config.yaml
num_hidden_layers: 12
hidden_size: 448
num_attention_heads: 7
num_key_value_heads: 1
head_dim: 64
intermediate_size: 1216
vocab_size: 8192
hidden_act: "swiglu"
norm: "rmsnorm"
norm_place: "pre"
norm_eps: 1e-05
positions: "rope"
rope_theta: 10000.0
rope_fraction: 1.0
qk_norm: false
attn_scale: 0.125
bias: "qkv"
tie_word_embeddings: true
parallel_block: false
init: "normal"
init_std_qkv: 0.0214
init_std_o: 0.0
init_std_up: 0.0214
init_std_down: 0.0
optimizer: "muon_variant"
learning_rate: 0.00591
lr_mult_o: 3.0
lr_mult_down: 1.5
beta1: 0.9
lr_head: 0.00692
max_grad_norm: 2.0
warmup_steps: 200
schedule: "wsd"
decay_fraction: 0.781
decay_shape: "linear"
final_lr_fraction: 0.0
batch_tokens: 65536
max_seq_len: 384
doc_mask: true
z_loss: 0.0001
train_tokens: 299900000
max_steps: 4577
dataset: "wikipedia_en"
MLP neurons of a small language model. Each row is named by its layer, matrix (gate and up: input weights; down: output weights) and neuron, and shows model dimensions 64-159. Each number is 500 + 25 x the weight over its row's rms, rounded and kept within 0 to 999. Numbers have three digits each. A neuron's up and down rows have the sign that makes its largest values positive.
After each neuron's rows, "fires on" lists the tokens most often at its 100 highest values on Wikipedia text that the model never trained on. A number after a token or word is its count.

L4.gate728:457521484446489485449494491539469541514545513529484482474565505524502527458481498496497501513479490509484471473478479505438504509528515526497510502513508461508494470529479509521457507470500499481513501514510518477520529484460481531499476489474523499495535526471542471507525507526497475532
L4.up728:462478489498501476502496491494520537496539495513519506495526511491472500469439553540500527489495495508522515510505497522494483550546517519505498506529454529520514481476562494506483550533483477546502511492529526476495476535508509525468465491484549510458515477529523495518478522488534515500
L4.down728:439486542535480535522506479502513518514462514447514499483498496518468508516470507461517516513492500489493499493509521484497485490529450465512505547523451487503532504464512511563503534451481497504546509484531485473533495518445511522501512490459484512496507485572482504494481534477491518536
fires on: "O" 13, " in" 9, "K" 9, "C" 7, "a" 6, "Ö" 6

L3.gate1123:497498504534507504541539501472473503462525476492474478477470498492457491489523526515528475509538459470519481501485534482523487528481526520441488497511510502508517469473511495509548515533505494423513488529489511543462568472474512476542531507468525507511491499498480507537543547468495533497
L3.up1123:478500515511506484497502498491522464512498533519471503465484495506528479535513484503464485513535540505491525481499518485493547482471513517480510508513505490557532495469477476479533544536446472445528515544506528517497498534541525511504489456525552505484503485507478549475495484503446501539
L3.down1123:445479503496486524505497506534489546512481511491452552517473513498470481533509512492517509520481553516513512457420515483492471498500497481515503505487534455500483507496507491503522499538535499471504467514524515481505507504503496529512475513510513527504493451499508505509501453541556473492
fires on: "te" 21, "f" 11, "el" 10, "t" 7, "ker" 7

L4.gate1143:524488539509486488524511499514491562447521493493511464467497470520498470469497497516498483480526510462459500450500539541495496517491463491449499493485478532460515469501506523458508469496512503525495486471532489464477499495523505518493482504526473518510448489523479498449488471516466516543
L4.up1143:484488457517501486443526525502490464448465529455544465500484481524520483560480478504506495531553532501520506453525532467496499483480472505518507499520471499566501494523553462501527499517522499485527504505542479507473511503453504493506484510501500490512500477520497537497520492524451454476
L4.down1143:486486475530504534495467540521508467508488487512520452469507492470448478508463472457521496522502511454507524490519473520527509496500511518533520566459459502489462533525483526530504461533536502471487512479528491526540482490497510533477501477517473499490488488516490476531512497488475511489
fires on: "s" 41, "al" 13, "ah" 11, "\"" 11, "os" 4

L4.gate101:494510540504491493470506512515507494436468484518536466554473536506527488451502528512456484497452544473493502499507487506499514456522495509485431522485490508437509526502488508459502467477498471471531503508528489470531528496494494465503500578534509493495477518520524513469500512475547479544
L4.up101:477495491505544510465506550471512492473546502499526491496486475488552465518503512494501489479461514456513484479515471486482486489522481531514528495546491498523470508496474461538520513515498486492537512491483498553487484534434519529533517493524490482503544484481511517531487476505500485507
L4.down101:490517485474474492495478511543526473485487503451526497490508511496474505500512546468527493495497488473479445500507503522507481509487489459468494558524509498488504526513539516488462472507508519508524472496499479471542484509503567469498470488499501493512463479532488465481529462531439503485
fires on: "s" 18, " =" 17, " (" 7, "ac" 5, "al" 5, " United" 4

L4.gate102:495520481492495490516502488555498498551468495528510500496519511498510511502535475497516494476508501487483498500515481543535552486486486520534510498511515486535544516466555464512446542492472510514460479493479514471489528530456493498499438485488477446494462499488512535480508538534505512482
L4.up102:469524521484449481533498535505499527520485489532517556524523503496529477481500525499513553481497491488487473475509514501507513496508449497499504483540509481508499456459478461461467549482508528548509478522509499538457523484504549519523516481518480497518484493488503547475520521488493540506
L4.down102:436505513587505535521496484511470466499479537495468548518458489524484500503520523517488523499493522513511489522523494482510474502539516477503515498508442507468512476481477477480516519519473485508473516538448538520503502485485480496490521519537498452474510471488503506520499540551510499443
fires on: " by" 24, "s" 18, "ologist" 15, ":" 13, " of" 4

L3.gate127:502501481496497522470537518491484515511505479497525508503497490480505499510457460496508477485501505468524499506530489482503506505489512482521504513485485530486517453484494490517534539487534433482525486536476524485518499551546476500549505492464476465463502485450519486548455504464516467531
L3.up127:455492479463484522511492491495528504517517542508492510471521505514465481517458522471521501452493516494475480461513527491471550483547511470497484450524505557512508521477456518528519446502482517474540511519515509461522479494464488458540504465492488512513514484468468499444505503460474503493
L3.down127:454495527518492466506512480496474497498488541473473476458551455487501544541525493544501514477524506526518486494481503513499457554501494505496516503504505535484437495487511550542501506515514527516499468525502527510485506547510529503481537536497513483491489520515493488521505510500516494504
fires on: "C" 21, "as" 17, "os" 14, " Mac" 10, " Mc" 8, "'" 6

L4.gate497:478525541490469502457450467476517546480477533535509509503483467489512514523495533482488531490464524414500530444455474462478511498503540521478512490503493510490511494496470475440529489488535486471526471507540519516489507485488480502479553516562539474508507483485487531482523479521501497514
L4.up497:512509464520452482471498469505474501504514511554490539513484446510512521542502486511491506539480501475491483501487502487511529490497481507473500477476522549464511507533531528462531489537496509493520488532474505463476556450508518499480459546519514505541509503503498473499515504458532507502
L4.down497:491483527522516531484482494468508450450520488510495504476504500515483532482531512520490548504554517532504494472461534526486477489478560516497530496497512498509491469491478516486535443552484498497514490482477447491480521481485516500502485458526510498519464514525509541467537504523523529453
fires on: " (" 59, "-" 16, " –" 9, "–" 8

L4.gate663:494526472534508489513501482523497491485450476482497523521484508484521486495446513490506493529511520503523501499480493510432494494524519490541474510501496497562528526495506488496553527505536505477509486486595545514468529451523521548510486476566503485495505503513526493543489518520500522491
L4.up663:506499485487521466520464477488459478540440542501504459480445492503493482526525488492514535509473522475451468529522498495469530497512483488503508480511465532506490515532516517442480486489532508488533486493485539486457514484501550517499529524529462504524477497492480453500546491496484468470
L4.down663:505477508527522518462512499508531558496519504498522533507494501507465508516517499507504537495514491488497486477481480474496455503545541518535449481483490489497522565483485495510522495505511517500483504493487542471487493489489495532470527538557454499514463530478499502512476530538534525510
fires on: "-" 20, "–" 14, " /" 13, " to" 11, " and" 9, "ru" 5